Weights of a small transformer language model: rotary positions, 9498 steps.
MLP neurons of a small language model. Each row is named by its layer, matrix (gate and up: input weights) and neuron, and shows model dimensions 0-255. Each number is 128 + 24 x the weight over its row's rms, rounded and kept within 0 to 255. Numbers have three digits each. A neuron's up and down rows have the sign that makes its largest values positive.
After each neuron's rows, "fires after" lists the tokens most often just before its 100 highest values on Wikipedia text that the model never trained on.

L10.gate316:088131119097112156124123145128155106099135121136095120146091129139128116076094077114108125153120188122127135132064129122124092141114128151139142136141141170129123160151181144134154120103099108158136154116133131140090100140137076149167100192139129140137164118123178154099134106112133123185105135104127129149140125141166159111129162118167175142148171111091106114157162107111126111117126122129165040127122133125117103108139143092160132159113110125092140123127138138158101115137128136113168111101154114135167118137159174132142096181090116155118134154144118100099113125136152156142127113118119135124134150126127127115096120124159128120122168142087144113165114134146139125152136142126152076101098144108135163120190138129110158085104150102089083119147123122109126159133128152
L10.up316:141135103144119148163122128133118149112121128130059114088136129086151135137165112148153096116096119117139147135132140146115129141101115156171137120100102123070116102164143140119128104156154078118102110121142167114116155132086136116112089133084118137122125115151112135143132168080131113139141094095085103106137147156143124115146142108106134163108120127119134156145098174145132132095106122185137117113151124125116143113155128138149132184113114156141125154108099131107122117130143085123116122144156135144147171155071111130129114125126102111191124186129153159122125119134110127121179098153132147125144067103109112102098126159146129098164122144105168190170136106124151085126154135104097130123094091121151135091143116087116113123143086148106119157178128119187165126110120099
fires after: " w", " W", " L", "W", " S", " T"

L2.gate467:142169085129176156164120125093127147126153110142160126131083071151119126091130110136118115128130106128118136111122144132123102138128128148133134116148163146104142120135110132109131160166105160128160139149106148169158126155149089087153150107148182173126121139154124126141154176096134136122130092160106125170148148128126152142123109104133116104093131123164136111096117100168148100205121112111133134141117114127125115080121114151105178122119149131113145107138110131135106116161122180143120128157101085122176127150120165120141163099135127093102115091110131142133134140123134149135163160157167088129142137130204114146151120110065099158132152111095140130129146143122089174159149164162115104140119128146124140147142113108147149084113096166121169126166114113144075141150153123
L2.up467:147128131117113147140179123125101113123141122160126124108129140123120113133127120142121149129153089150146127121156119128089153125145169108121144108095142142151155080102125127167159136115097153131161137150122153158082147137117100132131132104157126145063127106154148182145169147130130147135128146131102114055201100159150143098120128111147123152130133158098166074125113144145103138160136143107145171150134105111116098131123120082124108111120106101140161169104123136098145125124117127103098060122158099075133138116121102101107130114170161161150141086134101116139133086116129120107120107147096123078129127145102097115064134112120142115142109135133132132100068092137111135107131157143117078210103126124125101158140126145163150134136119098126128110160124143130129145145086132
fires after: " H", "et", " col", " the", " h", "ol"

L2.gate255:102125061132100130081116149179147103105097100125132160102126097114125165149091097090125136091134156126135145124108141142096127152119131089117067106138135140088147114148118112160119114130098149084131134125099110131138106144138127151110128159166146133113140092134128099092126128127087156170136122110157062169123118140082113129133113116145119149135146110115092163117140117161136155155136179146133121149119132129097098080152116099151168072113115112113114127133145125141156164077062130151153133149117119097110127084110135117112168115099095121117120150121084128080122128125102105147111116128143120090151112109141118091150139129193153132174154115096093091134125142114146153109130154149129145109158127111109179129140146111095108100097113118108128111115128148142096155125104118
L2.up255:131103127088155140116104121165150122129121144154137144149144137149190112137133164175129119165115113140139129093146119144100156092109113104129100120114109114153137084142117106127128120133121118107127124136113165151119133095132128101153170122169139095114156135123148148141141132163155113092138127184138196165129079135091148106139121109153108129112135122164131121113108114118164091133131119114137102126142106125160093119081166141098111107139126133117141115186115124122146134080113138168147146117134113100090119151148131134099191147126148144088099117145113084144138146140105182106126070131141082153102116068101124161185140111130157148078149089129131120124164195086085156115144142110149104155091164121136110158122102135141147119132105147131106126103152115117133140121105122
fires after: " s", " l", " in", "f", "s", " L"

L2.gate396:118123118129162137145128118146100140144116085104141099133112146115123120099130134087137121126095152118101097149133091096146155181159143159177096105127168132147109130109138129133114142102133149168086167111139132181124155109110160107100114114114148118151132128128174112120155100130173115135134149120119058126109139096116130156116121119153107147126079090143090119122166070159140089157123113115127084083113138123146112138152140133133082151142145113081110151149136109161134132126146099099144156124134137143145119110138146138134124155109109141116079094157153105121136142119129109141180179172136097125059164111139156142114126077132125072106091126087102078117136167166123101113163146139138137154129170145128138104132138112163085141130113112110114142127128115130121157163098135
L2.up396:135107113103078101129165143096086141114086181108124134122084122146090136115111115126121123129098112138109151130098094122095088152153166144108115130095119102148138125101134177159137171084129122094158139138143102120181134155139167114140149127098154121090144168141134110151154105136152111100130160113101104083113112123123151122138155135106096139118147145112145102144101084121150102108100124137115057110166161115121157132123121084146171144106139105146148136103110157113142112164145165124116153110126105166094152143170147112130099128117106077088097088150144125128131139141117123150165151078143098127119163077110133129140141093121122160131110134102124091119124175147117064125163122103145127132105137126117110124134154096094109141111122159110155155151120119113155117135081110
fires after: "e", "r", " De", "er", "if", "l"

L7.gate289:126158140157120113130123134113105110151102125151119125077131084090150119113206103138143170174144082167146147133121117119157161121106125128118098153144120150040085155160170090136119119136136123134117123135133118150062126127109179162118077123120182128095127117112143153134112136103151141122131137119148104132090148096146162069129118130122093117154109106098155170129151160160104084155122149144162136107140105102114079118131146107121092138127110107144113127118152141138121136123143125150126131127108139161125121133072109149106158105134139102150145121113113156075116131149119103126129146102127131116109173117148110091097096133141167133145099092141104158152142124139145145118132132144126091134153179130135104140138133139089131125115087161100132148141111171134139132090093169
L7.up289:136111111097145119101171086096099139107145118167092140125152147135138120084160127181096137121117088123100145132130082181112123146116142134098139153106116136101096093160106103121132122142114129142126088155119130090126159155142165118124122130119126161119131118125118139156161133118112180108110134113123132163122131075093153124100137139161118138153114085096115136148164137105157132070131164094140156127121111140148105141138136129119170130139149134156145132159140133113131126155107124205133115095151122123106131184126168159146075142106163123142148132158091175173137091150122154134150127126139141093119133114153149157139156090118115148121139070125105123109126146139089087089118131094094096105151112141092123136182131123104156114154114122144136146151145148098150160088170149
fires after: " C", " c", "ic", " v", "ag", "c"

L3.gate104:114094092080180192122183148118148143102106109123135168103133083190134144079122118086165126128092141131125128080128124127108113144089106180149150119116119117154126145118167141118058124145144154115120123103176121085153107139129114133114167128116127152094134126146125096102168126151129107130091109133114118098142113157147180127143126137182096152152161134142134104106122128143142149152150077158097118121116151108149139148110123135151129134126095160133154145133108118158129124176128134135123126101126091161152109165131154108152145133132127140119139177088133124137159129107171086158182135113122096085112141151125150144121153126112121157115118156134168182131112154069124148130144122158130104140126116117126152116122107131131139116162136135091112152168136159109104131113157146
L3.up104:137117102171153167098142147134149127149118124093102143139135106137137107179095113124117155105096112132143088100158129163128065122169135133145079138130139150131115138167139142111161133105109107101143114177112121155108099155153145141192113162154134136080137124117113127155149096168150143148126104102127097100111119133159149134101159114112101135121180126147135126126098128101180134155081109112153154106141155125142149118127166130137137090140138133127156176167163092151080152131128135137115105108095093149111114128144156116116080103120085158129154117094139070153111157127125125101125120115116163134160122154074128164152117166097070119118135123128160136120120128167177144127128148140121091162115148160144154099096108133141119143123148111111106140091147130117125163098126106
fires after: " D", " h", "ar", "D", "ol", "th"

L3.gate471:127156087109097103154117127127090169160159140130129100119104093142117124138111112116078119117144138104146174148148107103119117137131092123090113113116126115100135148136124118140091089099112135116145130098116123127141142131120136107140092113118115145175130131135118121128144140113153104140190146122103122107116163132132111146123120094178123115162154102117148101119125125143166088137100119093069147148150121118157126159110165144136142148151130054120148138118090130132126105111119133139130111138170178154142081155150203081134099135125172133124132118130129157082142122109156089123125119121191098135107156075142130117128191137163144112126144075117139127137141146176169120158139116121112114094121145139154169062134148171119160138130116101126138164142135144144129109151092140
L3.up471:139129078162135141122173134142114159160125136143129136127067152127123123141163113118175128135125104119117152133177179155126131153107140118107145093113116164101194109142142123098126128142132085127128131138132137104140147104123135141137155102098140134096098157118132100126127147108104172109119144117154103105120152110146113132190132154116076117077127137097126143069093129153109071171123127079103103102105114187103124106130103109112143118101105077129077157132098142127137122154111121166183085157117150151150095153127122117122134146139127151096137144119139184108161108122130186169096106101141147149170106127158134140145102110131131131154096108107108109113087131127161113143139109141089116098110122114116138120160131123105123131111121174146140125107165134131143106109144158
fires after: " o", " inter", " al", " O", "ly", " U"

L2.gate405:130166151082130137116122114099103134147126073128095059114135122188130131166123142101153139135109153169099110119105152124147131103100101109112117150160110107103114140161141128117125140113095150143127133123149111127104091128096164151118110137097061138153124141139105154136093083124118122132123109087148174150127121129135116072134104140118102126131154127144132151106126132128115096111119097084124180106109132098150102145156128175107108127104128099132092106127095105132136177115097162113138142121112146133123128130147113154109087128123153151108143135138108195096146140147127103126148152154101163163114089126103088124165141158141109130176133125132098123111089142162127125160128087115151179122135132142126105095172158098140131123132095169059094102141110177155127135145134126
L2.up405:141132096144164112138109130145158136149087112115104144105075175134120117134089114122142143076157114171122121123107139125159155142118148100175115133096169113119112178099133151125114126095134128132132171141158139137103098142144127116148146133116105117133117131126159114126134135119160125148146068092124173145116087098143069092128103123143094118161115124124156089147101134130160148148102119144126113116133138116119136131126137129115151164130118095134111150101080172152125143147135131174143105126122141135098143094078159135139149117115088118115125114164097113075113160173150111182085170152119179118161098148110140130107172126130184161108141093126131111108116171103075149131121138111163114141103070145157172127111130136120138142099092158125131155103121102127114140139105133
fires after: " D", " N", " pro", " Pro", " n"

L3.gate102:174142149134157154148128140145084121125128106127144121118110133168097098129166130118143105157136135110098147147094136141122123105135145111128143114104118143145102154114127127134163125112160071161086130099113107109170142132155115094138099109142122140125185137112179134149099113139122145098148148148111115114169120165130146145148110123156163173113168128137108147092157100098139170145104165125098130120114071147143133122142162146099140146152171128129097139131133142101137115106157112155149158111127124152157129113145100173127119104131138108168126109128164171121150104116131161187106131174149109112093090102198147129162143129163143154154116117103148123142124151108177160135152119096116098118128183178104142109097161108126119102164120132162087108183151124125133149113143107
L3.up102:172088128140116130121087102098191112157093126124095160107130150140131091089139104136110113102147129091060164096117137109133121110108107135142130146104149150146090156139101141117158094153131081131117143091135124125122118165157110141149120059099166145113144082138165119158124158132147136150145150132140122144155138155136152118110178134147108148130145109170097141087148105128107073124117116114086104152123134123114108109144085081134097168156135121080126147106094144114108075139165114114100102051137121134147146125125121145115171109123145155112133093158127143145162107135140094161155091124155125139138104069121127132153142149143140153149106136095105122109146149138169111136168097149114132127146125134101137113141145132109118131135141123129107094152117102162138138098114104
fires after: " G", " R", " r", "l", " pl"

L2.gate395:141085094153101115117199127109100105176143157093078108097139111135122074110206107113135146128160129153146163150147095087109124139128119148144142115129116142153129150138150141117123137171085107135094130129118101157137085169126120127121124145140121162119115121169165092131140152098100145116121139154153115083187149157125121138135142117120128127151125151165156148120147128155144160115106146124058101112156093143126128150138111141157169161132078129142088155121155179108153127133137123133128130098124080106115141143092116173144133136158144126122120135116161150096148113109126118159086131100173117121149114123127131097157157122139137102181155111126102131140128092130125112095142149107144080145115161149110135121120141149133149074154065124138110117132099132133144138115146142
L2.up395:139148089159067103169121137112115159120162145100151147082118136146142149139175131131132140160140143150149146120100140139132096156145126141154118163147088124126126135187156144167140125118141112157095123083120135142198151141079160122124117081139127165123086144146146131175115128162134139093091157147137180112163093114136140134129138164132109127131124139139131082069121160166126150148169135098131118119116133136155078099174125109153117146088118110140116135164116146135130110132105116153103118134134117150134113138125133099141116142108150142104089104151175123134104064092144162085164140114116145164147114149076113122126076144144099122139160112157116187109149122104123139127163134142140104119165141143125121140103144126144164140121101138173097120146137124122119124122157151
fires after: " s", " B", " S", " r", " R", " M"

L7.gate17:167159114092098094156123112099154123095131129178142142104149119128136115161117114120101126105123104108131125149115105106096156172107110146144132165137113088147075121148159143133139144134138149139127126139121143138147151128134128137133104132136088152121112118074138108128125106148167095134128070124135110137065103125105170110121136150163080153143121141143071156116105146106100112130153144119099078142080137108174117144138157120158111163129112111126083150185105088105100161129130150161115142115110118087137118172128124145150124116102107148138119087104105109094116149112145130134154122144127105115158082155175115132113110166136074179098126124085155144106122144144126123134125177157102175103120127141087146139154126099135145104149152141133152090181128101140088127146125133
L7.up17:165077150108132083140135138119105150132119102191103133143051114135114125121106116108145110124103108115143106097126145158111147121125081106147090127123115085151127156148168124158118132141138118081154091163107181184140131125099112089155148176148083133121135109143125106106078144096102119110120138112134170109134142120125101183121076103092116085118110115119105157118139082140141086191131105137142152134125173135113175130132129163149087124105092108159139132141132108135098100130137145095116110131113114131098121090171101103154127126167148131142085126100114105134125134165115132129163101146187131125098137115117124156118131117157112168123127108132104148141132113134133123136102131098151115116145107113120148155103160129131092110111150092165125120138119112126107178145125132
fires after: " h", " bec", "h", "a", " d", "ich"

L10.gate251:120129089124124096148138131133084131124093126176128147126112113137143077136131142113163121170123125143115160138125101109134136163140147138140100092128146133124127079133114151116141143135108120154147158122085119152105100121096129104077121123165116099111130116132082127132202102122143085157149098120171089110106119112092129108167113151153136121150143140123143157098112118121129164123109145149141155135109120193094077125143154129133131125148100114079131166135117118117133131151101153111178161122085154130132136128137167161093092117106107161108164132139128136142113121122121128143148125134184105149100074150115131090154108122150124147115124120136157137157111143135168148140205140147152097140129134132119168095144081095081118145154113116175114116150169117086163113095100121
L10.up251:146114110121150152118134136124097166126140076134112124128051134134172098118120131109124157107119135160110133117090127158144102131105137129166132139121118106128155152166131099172155148098113122144132084129164175159164150123118119132147133119113167149148131081156118111101156069113171127107155197165112154141135117112131168119132070112122154162127110065134119160144101132158142139107160130133076134123149143110161127141131110112116128125100079149129115137140089129133150110118155089141126160116139136114163141092084108156092123098143128128084112123167124086109119118135093089111139092100162116142128176145116130164099123134129113131147120176130176158162163145133155114128133110137146136105147163151126134136136087080138119114100133136144131112149146161116105156131168130
fires after: " l", " r", " h", " d", " s"

L2.gate482:127158144101089089105159136092158139122132136145127137125144117117147133137113109133177112118114132099122137118154156108163144129140095099152086127137150190137042137102121101132157118125137159117050118171156116137121147144157137154131137156112110123116116150174158157119124144133139168110156118097112138083124140124144120132126164109104119122127100090127147092113108111123160125119101137142133165053108124139145140141145083130145098101129129141143128176153147148139160144140120132105117120107134147143107119151108113152149143137125166095142121158129131160149132122135154148076110159151130099097145111103130168137144094113117129095096136119094144110106146132127126121133194134123054149130118138116115082121166120149099152120077083144103102109123171085128127122100155171
L2.up482:110126117092110137113175099126148097169117129132146121122116144106157137089067134124160111147062147180126100136144128157110148165110136124146110133114132176089122128090089139159130114097119158115095120127160101091125175142126138130122145176068088128073141114103131117127167139125120113094148117118105148139121110152111157149130137108108164128106115107111162094122129113120114095116105146129172165108130161075163101123139134119103120131131127151146130153159154145124145119111083166143169114125147111132157107170142158151147149121121097083163144144144130138137135122126135179135090150164175081121139110114100129117148138158123173132108140128096117123092125082103140153139094129132092120154120117116127097149150102135124144112115090177099120130154098149102144104091082138
fires after: " E", " A", " O", " M", " U", " I"

L3.gate86:127168116165138125159136139138104169100127083120137101133116081146120127129102112149111131142169077101155122120154138084123117175158117123136106148165123136149116163119127110157147139123130092150098148118123131165169111165114146120126127160140147171110119146088112111105135129130111132121106089058122046127133080131107145158137121179133124092157117090121109088119114123123125121138100132147128158145165113158173133121097128141154143156140145138164148137132108168089121171111143173110120127164152108092124150122137151140124107149158111136120098070177102114129069121140132132139183120136093111115126139106140125148139121137129081155139131093107120094111129137148112089151151141101125083140142156113131163142137132138155106160145189113154123122132130102142156175134110134
L3.up86:110119134125160115144113167090099128126156069133139157167158129128135139108156109120128111096132112164136119109098126118152073140148134144161085097121130128109127136161126124161144159091142122115103149123120165129126123100075136120097166093135131147167159088078159128103146108124120188134096060093131117150167103163136124069161161136107100121114109115153133107112130095133147065116093104158157170160112104141122134090123161141133108136142130139094152137114120127132104140129153148133139097130112115138131159132090155130087088123148134103150135135127147123151119125150151047131145141120095164140117120119113136160153096178136156162128147099116135137124106144161117129130143111092159164141108095159112152140125124155155125146102146138120117157093184148134119145105136107
fires after: " ev", "v", " w", "d", "–", "en"

L2.gate237:139116127118142162103145144150113123123174125133096143087136140156110119138122107146086113169131130138128137176131147123134117119080154165154122106129120105181153160088107130169125143113111105117134110126143130173112087144143149163160106129129093172120170140151131087102097123150156125112152124133107112145154133119101111163114116126123168159126137118136144151145140150139140153132187150122079108130125103100209113101130126139106085140121110123123097144118111119143171123106110132173140132104120107149118112163127088173105119095127115111151110109130165221154116146142147110113168110162126091114093100129183101146129117107147128148144111117137140115164124130088167168114171087143133120097133111121132123096112114140139101140108142089107103120160112090158142149155118093
L2.up237:096135092136113112169108119138109145142115148115155161104124143171129158115142096139168158139101156095087113129119118111150162134114133124132111180110098127129152181171153126125141138106124187156140150091143086131126116140124113126100168094125158171105111125110162101127112125150144092128121137134167158159119121103141132127152115151156157103135151136137167126150120121169096144119119120119091133097150174119087116102135092132144100145143099129137097141086091118154118122132098154153145134105121096118130160088168114112132147126127109127084146089143137164123121155114114089141139147150062139113080177112133105087115128156128129167123091135132170067111117155086166160104128116146134152116169141111138141107157142142085126168135124121090121112159117122097121110128174155
fires after: " N", " sc", " G", " n", " r", "f"

L2.gate356:133118154093103096169116099156109139110157106092132107138117090127126136127097119111172171149119150098112126170175107145170108177116101162128135127121132156121099132147151128088134169144114154143118116098110180140144122128096133170061117166145107133116122159139132139114112137118124133185102159118135160111137129112104126116150124147155155144133124148133094170069113072133127150107127192155132077113156145126134151129120155158141160115124172147127108145121150151080157151125097096155097137142129117079087118143096129175148124144115143140166125106114153127138136123116125112157119133122130115097075128103117098108127151122141131133127116135150136139103156101126125114166088185111141136100110147096122098145142067140134092090155144150129124100138139121126176129137145090
L2.up356:140132108102119124142152083114128127144148073140110146102125128111140118189090137155092092109146152118124148150158099128148114150144130124155125172089095108141147085127184136162146150087157129171102074173128173144081152116143165141100138139162122164138168147142149140129128098143105155162088116144138110164127072140139129106151102111143128119147108121124096092101107088109139115137106141107097152101115172127130128138131120109160110082171117133144148131115130096119098160144117150133121209100103147130119148141154135119128107105147161103116143136150115114158175118113141117135149139094095104125114149076130141149159139144149100158153085128081169129114126106164115152134145145149136131094112137135125114130111137115146118156146155177119105152174129126131132132106119093
fires after: "v", "em", "ad", "im", "en", " att"

L3.gate125:115114116130122101145147129091109145137171136123144171128162142135095128142105133135161091076167106092111136132141133107102086184130076146162161160120152155119154140126143132119145147130174124167113150144122100142153139143145133119130131143127160147074132134092111101135086123099088116153129141103128156178149105096132155141148087141142127149114196124113144135127166103153141098147141132117153127083117129080125180114097141097100105125120137139160163095148127115128126133115108154110106107177157148187119141116153155130092156150098133137074098102092118154173144135093116174129140158096161089147139113147117122111144139100120131115126102111109136117133095098127129149133140136133146151115161115187164148095112094129107129177141127142156133138159117111140130163156111139
L3.up125:153110102130071145066122156117121144152111124167108160159117126135144122095117132141128117099112109088137122104153130125123096120124080105151148141110099136101142107136134100110122079156177128108114093175097121128159121112138111143090116111144174136143114130123117153093127128085096115155133092125121161132110153108092119114153138118125128149132107121128148206128148205109161130151101086092120124122150128125140086096090096115127157133168128155143092143118191123084145184119102114116141161109133133107137112151170132127105113130114134101136099123146149151119099108159108155139111091097155149113108072113109138136143117169164123122108114139074102128114111103110137144090107138143113147114105149109154122173127147095104123112188123118133090135124099126133127129141135157
fires after: "v", " res", "es", "ul", " ev", " inv"

L2.gate108:125167123148143071092119119131103132140191187129109113158109130108108116184083138154140116148104074096139108109131127120111071130100125134137118198164156152132126142076112126119158118148162152130086137110109113124131096167168147127099129119123137107132130145144132141156110114177142125160125115103147146135131124121096144096138144127128154133129141124154139127116115116150149138153149126158136156097177100137156139131096103143153146150081110173104156130156093114113111108132161134150100171145142153120124141166170142124137156145072140159131088140131123137175117102135096116122154118117116109102134121108099137123159174133141104119148163119112149096157100131127080126097152157101116092135123150105122123134149136167157144095131143096113133135173112109148180127181139087
L2.up108:149082107114110086123133076152139115134159146115114049152130098100088095132139103119167108125110116121122113131131110116118115113178150164104094125118128119121118159145115148130121152142147127126143144081105149122154158157124168126084156139138145181111128128103119135119119131120128140121131131154168139134082125096094138157088115132134119112117095114146099113125137129179088178114120112099125129105070122151113097147125115148104127197157131165146112163099136127176168140093142130131097182112131187129089102142126127111104114119125142142159162094148159140118166135150118121136139117140142136112118133092099113153142099154155104148131164123129088104113110085110103148091154101141092145139099094142120127155159125109129095123168141122117108116178129088141134140131179137
fires after: "e", " r", " R", " was", " m", " att"

L11.gate330:088113130126150136100110115118172160135120112089141078138155108146136115145107118102122128095100152102106106212140137150087139115125118133117088148147082141095113082155112114154146156113180106138122102144107110130146159128115128131110123106141155139149132090151120162137165103129148188156156113132145118091122165167140146140148091108151127130119099094103073140134152138120156118116158112157176149125094141114111115094165114108117150110099096153111115125162117124060161129095147167140143130114092134100150151133117111096105110116107135140126126162132079119116095131138126144158165109133100126112137127157140147091115084127122103100125112148086139183123144102094176135108124133154119113132087128119163100097146094158131160118126139102143099108148111155138141110095108100
L11.up330:103114141128136167118146156152134140102081157129117152096097138106114085118138110101169156146098091099158150124136140171152172127099142131085132140137156114124141164119172083148132102167068099136131130115136131133136145125070118149143102173143133138104117107117129114114125138130137143112119111082126080129112156129163108130145116092119108166187145163133110169136136128165082109144131112159160115148149105114146128112126157155128120149123121141106109113147122178131120120151117120075089107141103157193127124115150129146114133143078132136133143139145137103126147152144138109130137107107152106084160153120158170097124133131124166107146110125091078134151128128154133136129093146079160129098102080109108146124091162103150103125158115080133146157125171073137124138105109114
fires after: " m", " to", " w", " s", " the", " S"

L3.gate265:127099145124049134142081128117138116129126113123085119144117116117099148135163114124089112122130088119112130097124143082125089132092101112144139121095160089113144176105130109173084153168126119125134108141100153174122139113148126118160171150114113122113110182091123094145102162201131133112130164139121131182184110126113139104123094131109134173136177140121110110097145118150126098125143099090136149183121122155128126169105135155143131188137137126120105149117119164140134161167103139135148131150113143117094099152121124126127101129141110114141085144126156145144137116106171161135169133064127139171139151082113149098163162125148070106184126118116162124119126098135123126142141114138118135121126143145120151091141124125146161110141120090148142116121139124139136141126107140
L3.up265:101110139158112091079144126127144092096176143095127090140133136093124128165109110110067100123172108057134142145132095102118104138100122152144132115144151110167098154104114148169149152126112113125115091126109172134142114158120112156136167140136124162153132062084155140160162128139155121105094094127161128076113087102131159122134166137118121099156151165120133113145145112129122138078118104135159155139136129166107136141109130141124114158120148151143147090108143146130144148127158140101113130125156170111148143136148132125099118093153127114125090127082133099137136165101146166124149113107130163134155129105134125115105144187117120102089099157154179138118174093107124134122147152136132110127146118093147150117129124128168125132111151077131092127152107094098155134078117139
fires after: "el", "e", " m", " d", "av"

L3.gate452:162150139127166103131124171129123096125136110141116122169121127099141136144155123152096096129133123152117138148131150096144142139092115152117129143134111158144117113158122139142125169108115126108167119166145111133147118140109152127165120135132122111139167143115116148127159123103158168113127145115127122115146114126121148115153139114139154130125084161128116147116195129157142086153187096116060121152128148102140138128092120149116068156133138104100093109111138155078136156131086162121136084135120141142108152172102118148141102166143153091159127138103143133123105122138148112114132097117159143112083156168162138147154127127136103143156136086139118135157088128102118092125134141115132141068152164137118130078123151118181153180100146100140138198089175125104125142124069170
L3.up452:168112141127104150151172121131124127109119166153136146176098126143168091129120148131171151120098136121180161122148127125153117137140129134131153076120114088115144103129135147105118117145134161138127111139155113105091119127124151172110140150114067133133125142163103154105121112156113132108141136170122161131118121099120129155121133149117056136108121165095156124094139131115137152128132142155104113124090157143143127113083112190149146138109103115121143124139158187092146139152048112088192155092112139101149138132162108163140139084111149141142113090115126152118167154112132095151107141137128143068125119150165140141146146135091178096096135156158110112104120130139107132100179117139124113160124158126108160139130076101136095136159120107132136144133139118124112130089142115
fires after: "o", " o", " O", "b", " ac", "g"

L7.gate248:143159091125137129146109113108086133158168126153115107129094113156098112081141145129141140140075064123112125129110159155123134132128134099114146108124116125134155138140116135133130117134130175128133099158140126079171085170118081112109181102140112115144150109126111159125110126142108093100099166145121154139177124075131144121146166131104121114130145181121117133121136100114145083138159118118110094119192128140167145131131121081101106121111136196142115126115156142107118088110144122144110075162163150106159141141099150132105141100117114145182134119078103146150137154139111144134149134110144108103152141134107164109121146113115153152115118134178173135130110114131102134127173158158118093134141134153112166140109125100099109082108083148175128159143128144136117115122114083
L7.up248:107091096106127140099105097083144108087115120170131137124123102170123156094135108116082106129122151110145114127146130156118085141161134144148115110155149150182119092092097186089156137148142167117127129115120126124145117127095117101133119189114134097142165140126125111140135078113080177126154141103107127088124092129140138085122167131141134145097119147142091133161113157111181119093136112157133122122155180179163141116127169142143117118141113140123091125123124146110113151167147128089094139079138129158098130163155135124154133163137156170106126116149132122136101087093141126161102084147142117118131141150083105162088137145152146094132121149108173095132093084130155147112128144152158103157139135121136137152129133116092150119132111149169124145115125122147103114102123160
fires after: " h", " c", "as", " H", "im"

L3.gate179:123111094126132127147108141112165150164121087146132114152164123148103132132099119082092156101128128143124105157161143140132096114078150149133108130096133136135155102132115129109126109119158116163168139127128123163135130153138138122133126111136100160101152131138149171149118156150094105128135120145122105118129116158121132100106153091131183064150159144093133101069137107089133132130066115083129110118113129119151144168107145056103160158167112121155126116175153118154159155106124152143137128152104124173099162132131107129108134134106137124116144147154093089109134098092120119121130155142111140160135129132145098139115119178099151152136151074131100117149120170130109111123150139131152096146143112135164138060150135077095136115185123167109129158107120175141106113088143115
L3.up179:137113141123152165131134159122137120145113087143129119167133132126091126120135133147148076135104096138085138160109144141146075157143081118160126091153115128126112136093154115119136128146127090143159136134143104158159126124097104125094160125077124121147085093114099117133090195124120134126135098151120088144157150171111146144115141118070129121090144129145118086154108131123127107107123116086133120144121129164186135121088124134137159127161108156109124071101132143154126166102142134154116116179124135145130081116162149079132100102132091136163108087141100140117118088160148148152097149100092135133139119148095093103146153147201114159105100168095125119118118132122123145119136114109115134164095129118136157149119154155118130122130089144168099149112141104089148130134141170
fires after: " ev", "oun", " Con", "ur", "v", "D"

L12.gate328:114088101133141116196149116121137131113122132113085174166085112124142087128111116155153097115120130159123162136103143139167135164139158115092122126175145131166134151152150120128109128105127080122121110157126112130148162147109154115106159113144102138137081130147087105113122105156123080095134147120156150104150166158117139170099132114147114132115126118181131152136114120145144122110094212136111132160111159114130115114147110145162125095088160127136121132121126150112152135133128182114115144161153134141101100124142095144087101116129120146130151122120105102135110118118161052113111138163138087100135099075108140107119155095081173107131157161140145151125130113115114150149150155159121163100125151163124143155133170139144115148150127096068128108167112134125131128130099140
L12.up328:182128148098131095144119144086126112072166119092125103104105123136129120132120163163136132111118126143125132141089124126160115109113092172146129139122119134076122125111108146123127130107118102158103109106141073107149146141112154156160131111144065152119126105125111062114121079155129135109174131087079150140102109124123114109100118122102147115143124117113125129100168148205184107140122124161090075163117094106110149123153104165138102131145118130101121131164104117104116107139123131108115098136127116140189118110129092116125125128131127120119092112159092153118117158185162087129154083125161117193139135110100172113136126104095114129148078137114073147146136128158145109159106124133111129101128133145109153140129139127138128145151137123102124112114077133126144102134141142
fires after: " G", " g", " w", " S", " s", " l"

L2.gate361:118135135134128089145171116130163102149099107148141141086155190129122088130162082112129161130101134129123159134125108122127143111121114090128130107148105137162151119125169162137137138130083111152152131115162143145121135160125136163094142143148103094147094122139115140148139128131131100088087139101152175142147155166121130087170183137104116133117094126135094152133132145122157088097140152132132140128131112114105082125128129154154158121127087091142139075145130090173148183114093137096086133154157114156102132153145158139155090142137074101130124139171112128140134101108147131116106104126116130132167144136155150127108147116118133153184150115148156125172105088124129138134116128125078149080153145097136139085141130147097138156135134147087085122093137114161120079093145108
L2.up361:151153148104127105148105115127159162107089114152116090114165121089131128131148142119136124110110120130121156175119172121147154156127135151123081121149151136137116147128148134117140126144130161172157131138147122092112169114120099085091128146143146124147106115094175136101125115128167101137097126137138123069154154104149159099126079092080111162099129081099174134120128110128144187151122115102152138137105173122124145142084152166133148128142157194115080096121141148120091150159124141135072138178166174177133172157148162153124134090122128095135151135153154145159105149129115143090134100165132125118137104139131107107139116128139113115156129116116115162118108114149112108123134080124099120168117124139136143094149128138114155116130101077082149144129138139109108119141098142
fires after: " w", " L", "av", "a", " W", " T"